Weights of a small transformer language model.
Architecture: learned positions, biases.
MLP neurons of a small language model. Each row is named by its layer, matrix (up: input weights; down: output weights) and neuron, and shows model dimensions 448-575. Each number is 500 + 25 x the weight over its row's rms, rounded and kept within 0 to 999. Numbers have three digits each.
After each neuron's rows, "fires before" lists the tokens most often just after its 100 highest values on Wikipedia text that the model never trained on.

L4.up699:486500516486469540583509497482508492460466478484551491530533506514554500502520491447477537486477517507465500504506512495499494476498476473505461525503438464549491493501519511515535521505499514481491448492504490490494479485489537501524518540509440436527489563499528478504497462503496488473522546530499506499503522492523489505472551494523493499489491477511512529507475487475452524500483
L4.down699:513486518496508462479522466473494495486519490436548495511499493500530491524466487514477470461482484496477524512522525511490535481524480540535534506467511525555491483539472483483467489499486452516514494478518539475492541497467534526525503497445480514471514525529527526504485499552481540514436549512494487467513490531514532544501478502575460504459547492495531473472524508515471516502515
fires before: "\n", " a"

L4.up3229:502455510488463531533483455540498510496456514526526494509529533524530496493482479486510494485491464506487539502460511552465526487500461515526442480513503568468537480450482497502516490511489540489518461553502497506500514501526558446493461470519470496546534485493490536524491515554513503445495486485497475547483500504529500509508451451510504546500500544507482537506473491510517518518558
L4.down3229:485464496442483497506523455492534510523464487516474516518541552485537493484536477549497493515486526521520505484491491494489459481521484520528494450477515515457454531465509507532521570510474510466528517506491502500481511542518514521456506516512541486506560516478507523500479515511529482501491520489532483476554540573490512446495484546496492491495488495455546516487504496547484521486462
fires before: "\n", " |", "."

L4.up847:513506460497517513513483453538531490476481499469523472517490512498525482513473523509449500513525499478493504474479527583505511513549498549507480555484525466512476509465487512500510457512476525562508470492538487492500483485513529515529526484510490499522519508503522494496508531501482505480482475461490519489453515482490525504535497454521484486485503487512502534491485485503464488523479
L4.down847:535528502475489535506529490490495503527488507517504474546531543487445495472493479505510568464499528473472492484516482522540481486482484484499480487524533459523455508481537521473523485483535497477451496455546521467456514524505471513479460551491480492520490515528491518526502561514536509495488534468493475466486505529511541523515514549482476484504535521499508505481520491478470485519538
fires before: " |", "|", ";"

L4.up2192:490496532451467495518482509543533520462473498512492501528495552509503541512478521501473508522563465486506550544485508488495492513564538508523483482487510444537496505514515505509518524522491545537543517517479500530507539503527514464489480470509463500482493502465483487502504527567493519532496457496482500484504563494465440472507483488506471516467512511486479523465475537504476473494492
L4.down2192:548519505483547512541530475529492508509493505486499516495478462514474521456496458496519522526513533510464497490506485502527495463515493537500491529509502490507477490490534500473507501544497533516525494525536478509511538476532495503457569517476522479530488507495513539496546510492529526502490517506511475464467467487507531524517486546473527562474534495450492476492543488514506515479521
fires before: " |", ".", ";", "\n", "ol", "|"

L4.up2560:477523499530513453511542496493491506501504484536511493547502490541508483490511462484505468489503505546502497527467536516475525506488542478490505500519513502454530479482559484526507500532519500504526494529492523498517477499497521526499492494516514499497463529486518512469456503515518497510451462495501482521529510470519475509466491501491537557504490480532509426537510553488530501517523
L4.down2560:511517571508504504509484528524490507446494452470523522509519516476538485523522463521507504527457456511547446510476512474457529519510510539526554461525521502546491480525499491549515481474472510529480512499492488492522518529470473491551582483505496482485516518462510513487502505513491482464503508510495468486473538513499505509536456516494450473484483513516499494510495544451460513457454
fires before: " |", ";", " Swing", "\n"

L4.up20:534504480445477485494526497499514469501458463474508524494573487514509509517497475479497542479507499544512487481545500469534512510518474516534529503515472464524502540513534438446490498486515453481472498537506498472504544471535472490448528487533451526492496478501525464460460469483513478525477537506483522511449454474489491477502511500536507474479453481507469525512498462501508499533496
L4.down20:532492505465516506518543529514495478514514516534532477481512481526507479517532496478503508509532514512466494555534495545531497479527504496521508516504522482498517475488519512510514523511486519497536478515530494517502518506493458512504496527476475497515491490517499507502535484514517483475507480479491488511533424474500539449496490507489536495506550439451505503513496492490437503475435
fires before: "|", " |", "\n", ";", " "

L4.up401:530492505445467500473528486520511515525499521515471479509474458504484451490513500530485489487545533494487469508517478525482501497480515514504487555514483527491492518519499504546498517480459494522488469483506490462519511522540488514502484492512513509510474508515518496475465479505468502508484506486490475508470492478481492472517493487483486454433492548524504506463491501527474499508543
L4.down401:514459499501519459509500482509550510476488524499490523519493487490514461463474521468535504498499542488531524535461506526538478556492500501538439515465497515501468461491490477506545474471491503473532512452488510479549503495538496516537521457523517477470508499496506510540492485474508536481494509493527532539499480497526546521530494505504482490511529519512475458503511514506535514466504
fires before: "|", " |", "\n"

L4.up1604:518512502536535520507565489457492473492530508464505468528535519529537549496451536483518530532492474547527494491426481523520470493495548516499524544477503515494527468442515479481480496498545499510531569503479501454492486520503537515516526475543502461499530525539493497518499529537517524510548504472504505490536477523523509492487488526453520496469526497512523491528496522477534488466512
L4.down1604:468512552493488510489522513500489453543499487476495527517471506467534523443494492475509513470508514499536505487477529516482477539469501485522437503485545493489504461487480536481466499483500485538550521535458460512494494495561514512548495490487535532502517432519523456485501507483492565466539485512507513494484500468500504510554482542507503498534543459490517534496487538529496466534530
fires before: " |", " 0", " (", ";"

L4.up1396:505488494491468501491507446462479517488490492545528490473513481522487493478541491505514489542533508508472496535490490460513497498524466495535477477518480474507490487547549466526450520482429497502507438535513528449522475434492489516508473484556520474471451530504535533471483468487476494522533493486501508504465514478486481480510512464505472485454487522551506511527505486496498502496488
L4.down1396:474533521511544527527514483507494516495520511479528512529495508426533533520511478497454532468528497482510460520458503473526543480531510500496474518508521555485480475540481460456496496502560516465512500547509508484503519529530459527486497514538490479470493501527488497478529509521493524463493462495511502547490516496475512458489482511493519477486526487499490521494488487490483518483521
fires before: "\n", " life", " the"

L4.up1798:530508496469510490492519491512533534539508500502476445480534537520486519498467538526516512468574501526506484516545500538482522500508522539495491480471517481510495480519489520494513502489481515539471471484540518443428489519502496515494525513549513468492504468542535528498470525511477509505501506470481499474439511496463506462505482513508510497506519499520455511531516509530465503502524
L4.down1798:526554532428500517486542494468566486524449513485496481505477481499507477486490534542509463489521519490486526472535462566491524522459484502474505493544492477549504479509493498494520501501523517480481525478537472480518481531488509495485456500510516495532482506489511562461436490484483450484475575548537488509416482498458521476493511526547519516523560491481515498481526524511515510505521
fires before: " |", "\n", "–", ".", " .", "|"

L4.up690:580521538509480489494506497479527474505482466491471545493510483464539520486501462505498535481495490511550521462486517483491505541480486526533504464472504487503565521525464458498487449485538520518466466523525504461467505492497525520533499495523461489505431510498523504494498520504474502537549493459490510468516497457541496493486515494532507512473551501525532489470514537480533545544502
L4.down690:507456519481504536490523514477498535514468491480490502502483502453501510479490489424539510535511495522544509485505484520505494464498475484495516504516483499475469541501532482556492525498512497551494511503539467532511467507466566515535517496487480533503519501486507482491486548499536540507495490507500484530522508539491473493495500542513493494508511518440499487470540503516507518491521
fires before: " |", ";", " 0", "."

L4.up3091:491478499460540469556516455466448519478531477528500454491486510503537486479472518502459544532511527501482504485496482538508522518521489519467494494531497504498483509543484499492504507519505530507461469503520500496460512475470529513501501527456507460543476481503506487519510495512489505491511487475521543502487517493490497437467456526501488523505509482521524525530524523523463483482518
L4.down3091:555510460470473490482511497494505546528474534554478495501501494502499528487488557506508460510444470478532501489517480475494456467494498481531489522507504517506481483464526497512494494496524520531503530460466491525487498530490469516519451471513474506495516521519499477490486492472474457455496513497487463483528480526484510508513512514503478463519492522501483474488498489494478502523494
fires before: " |", "|"

L4.up2024:474520469559539456514484494482541512541531520538497490530482488491510509519472469480516522502466483484498511523486493467481521460524507535458493488490485530492498474507448481486509487554507560478482536508470520469487478488487500483524553547509472507522529477528470488529505516503463504495448515526524451455511514518485460510496515514479513488464512475519501487517460572525471523509511
L4.down2024:445467528500431502495530508507516495471491447499498522550482489502509467532521482511538512495513523548479507511505516451495504497459526499497492531469517477500502476516511543513530525500542499492507500485504452456518491477542518508514498512524504503454538485467485488514454541500461482473546521546496524498495495518507518514486531513490462505510495480537553525533504483481495489549490
fires before: " |", ";", "."

L4.up2412:479441491475479522564478493543463547494495495513500507445500473493514498506493484506507519494457535489484492507454479526473524548512500494502492521462466513479466481540514538448523489549490489551500492546508520531498527522495519477562528467539504511505480526471465481513481488504490486554503505531519503506469506536524505455472520496518497501482490493486503525507530515503470479481486
L4.down2412:490502511507488526497475512512483506522474515558511536505508484488523500479474481483518507488520530473530526508492489487492485526488536501498436463498498480499495514478505517478502493473510512529474481546503517514480492428490528505533513522505470502439481510460492486540566521509517497500466489507500489498526495487479569500573540495495484544557458500515479472498485531470494498495452
fires before: " |", ";", ".", " ."

L4.up2841:513511507522478503519525475519502479479490480503516498471527500558511539477447480520501472503517511543502450442490457533528511463488496493476455496514505464451528526489488479501495490462474517509540515489464543531486541495483546528508562501525513454512496540514491456515468523502501531495535504498525470497542497483474492494522528495481467488453471526538532504519503484511485477473467
L4.down2841:554475510526502526495508507503495517517517497513524506485528436480497451473471483503492464493534511500524524477519500462506524531516501441484504537487535497474497517492491497480517515483485519488472522503509471479494498485485515476487500523486472500473522518532493488540525535505548497514522475475532472521532496500474505523499518484459486510515522529521484487477449481517487482479480
fires before: " |", " (", " .", ".", " 0", " "

L4.up3530:524520491492515507542502488468519506535476522498487474506549480556480525482512492483489500462486525484473470509509494461505477513501547526499470466512499508518501465502480460503505505481494509513522484518494523505518534512479521489504525501519530487457504525548529485475467437449493450490538506466493500477455462508521525479484502529538495528437498510491444475523495506510477482464461
L4.down3530:495478473478493527513501505461502489523494534473498493492470480503494505525514494496512489536496530494542500547532440529472551532494502516500508497498567505501510504502455496519536491525462522502512505479509499501506444503506533515567530472483544499502483466452500518513519462495494498521493518535458542492476467480482519515519519497506526523520508493558505500497501495483516513491484
fires before: "\n"

L4.up1390:549517483511517513482537448459485522475494480506495466487512512495471518455517491501500443516466495505520491492540461463490503486541516502491506534523559506534537512542465488504443513511519513450483482518527524534483484513462484523473502498486526431481494526513525529513550551489478512534513489489511483489489501491554520489565498540525487485518512517535509481523478513534480520535502
L4.down1390:485563482488499491486489488471470484510499499523493507528502517514494454468453466483548504523483469490507480523477507518480545506487485537500522478527468553463485446501499494554494561522485461525521529497521476515508513510485483509472503473509510517497542521504489510501520479500483508508521529560478517547469492507558465531492533480554488520514536540483505483516473524451504506511494
fires before: " |", " ", " =", "\n", " Set", " P"

L4.up2780:564519540497474486502489496540496438481517508476529522501500488460470479504503482504470488464484459520478503451519508536491478485546525508490492516495534475556481501503520569467482455519518477524520508508488530515519517484484521514505485491517486483539521507524496511463494495489529498520494475523516470473476515518470476493489533450512485521503464502506475521475503478502535531470519
L4.down2780:522530527507496489492491497520488482519496529466493499479485532482496520529467530537470449470511498539499488523521509548525478515469513528499495509492508535461489494496480503456485513495476463517487490474472511481510465484498519491519553526509511512485475506489518538509519552500533481480490537496504495485510490510483460503519513521510521470493501475532494546504441480537527509559473
fires before: " |", ")", " ("

L4.up1430:513518527497472479517498548514468535480458510546501503493504504527483502522512438504513492510466491524519484508440489532503459500517511491499458540529479511493509541494519534455468528495520524509505516507501540503492509533480509546494504501547494498529534530510507484499469494526501518514507512498531458458483532500496498485519510492514449513507468524496488477476530492481475515493514
L4.down1430:535508487485525476494466489488488467501469488499513515493496557484519490502497513491549498486509502470508481504509473512523513497478489550501484486499464477518463466508534475548487520483471471544501488494458493502533510549483505474460467502502481504524508541496472448482488496483501475485526523533495501496548470494478505508504467545548501509447504512533537498483506475521516485517474
fires before: ".", " ("

L4.up125:481479532499487514499464491515496503492521485532506481513469526491520500503464435519505507489494530515504478500488493508498523508497478535512511528476458471495464528464511531502541469538486540527516465491486534481488508474522472545531465514481462491512502504510461522508486491494504480520486460508516510477488501468533526504506455491515464510492468473514518497471506519504494481494493
L4.down125:481495489537499501478484483524525488534485477499532491504543547482484507477509489519530518511504534485499503534526469477493467539499539501521544483504494509498517509480460514515520492507469525480523504480489551515465522526535494508546582530490511519479509528500493485515534549519508469495477506502572515492528486484482531510549510502500484525486534484523484451500476494509512537485469
fires before: " |", " 0", " ."

L4.up1157:462459512509496485518501490497502486526482513481491531529481489518488541457470510511467498458518511491531493449495479440478485488497509533537554507503436518477467476516503464503563473543520485448486489511502509492502483502536515485522525502517448476511540530530516511513511455508511558509515477512520513478528518528508535488510494483516446479522496531541547501515472500447503509543493
L4.down1157:455509456512493514556491529502540483519482495476503504497529496478460504480527468545458500508478461512518496512478466516456525466529535549510462512510482505513459507441507525482472523514491487531530502498541527488511509495502489520501492492485524508512506484531468482497524480502467492479498513535490504495547512529505522491510519508513508471504505507441489518469477483499559493511560
fires before: " |", ";", " 0", " -", " 1"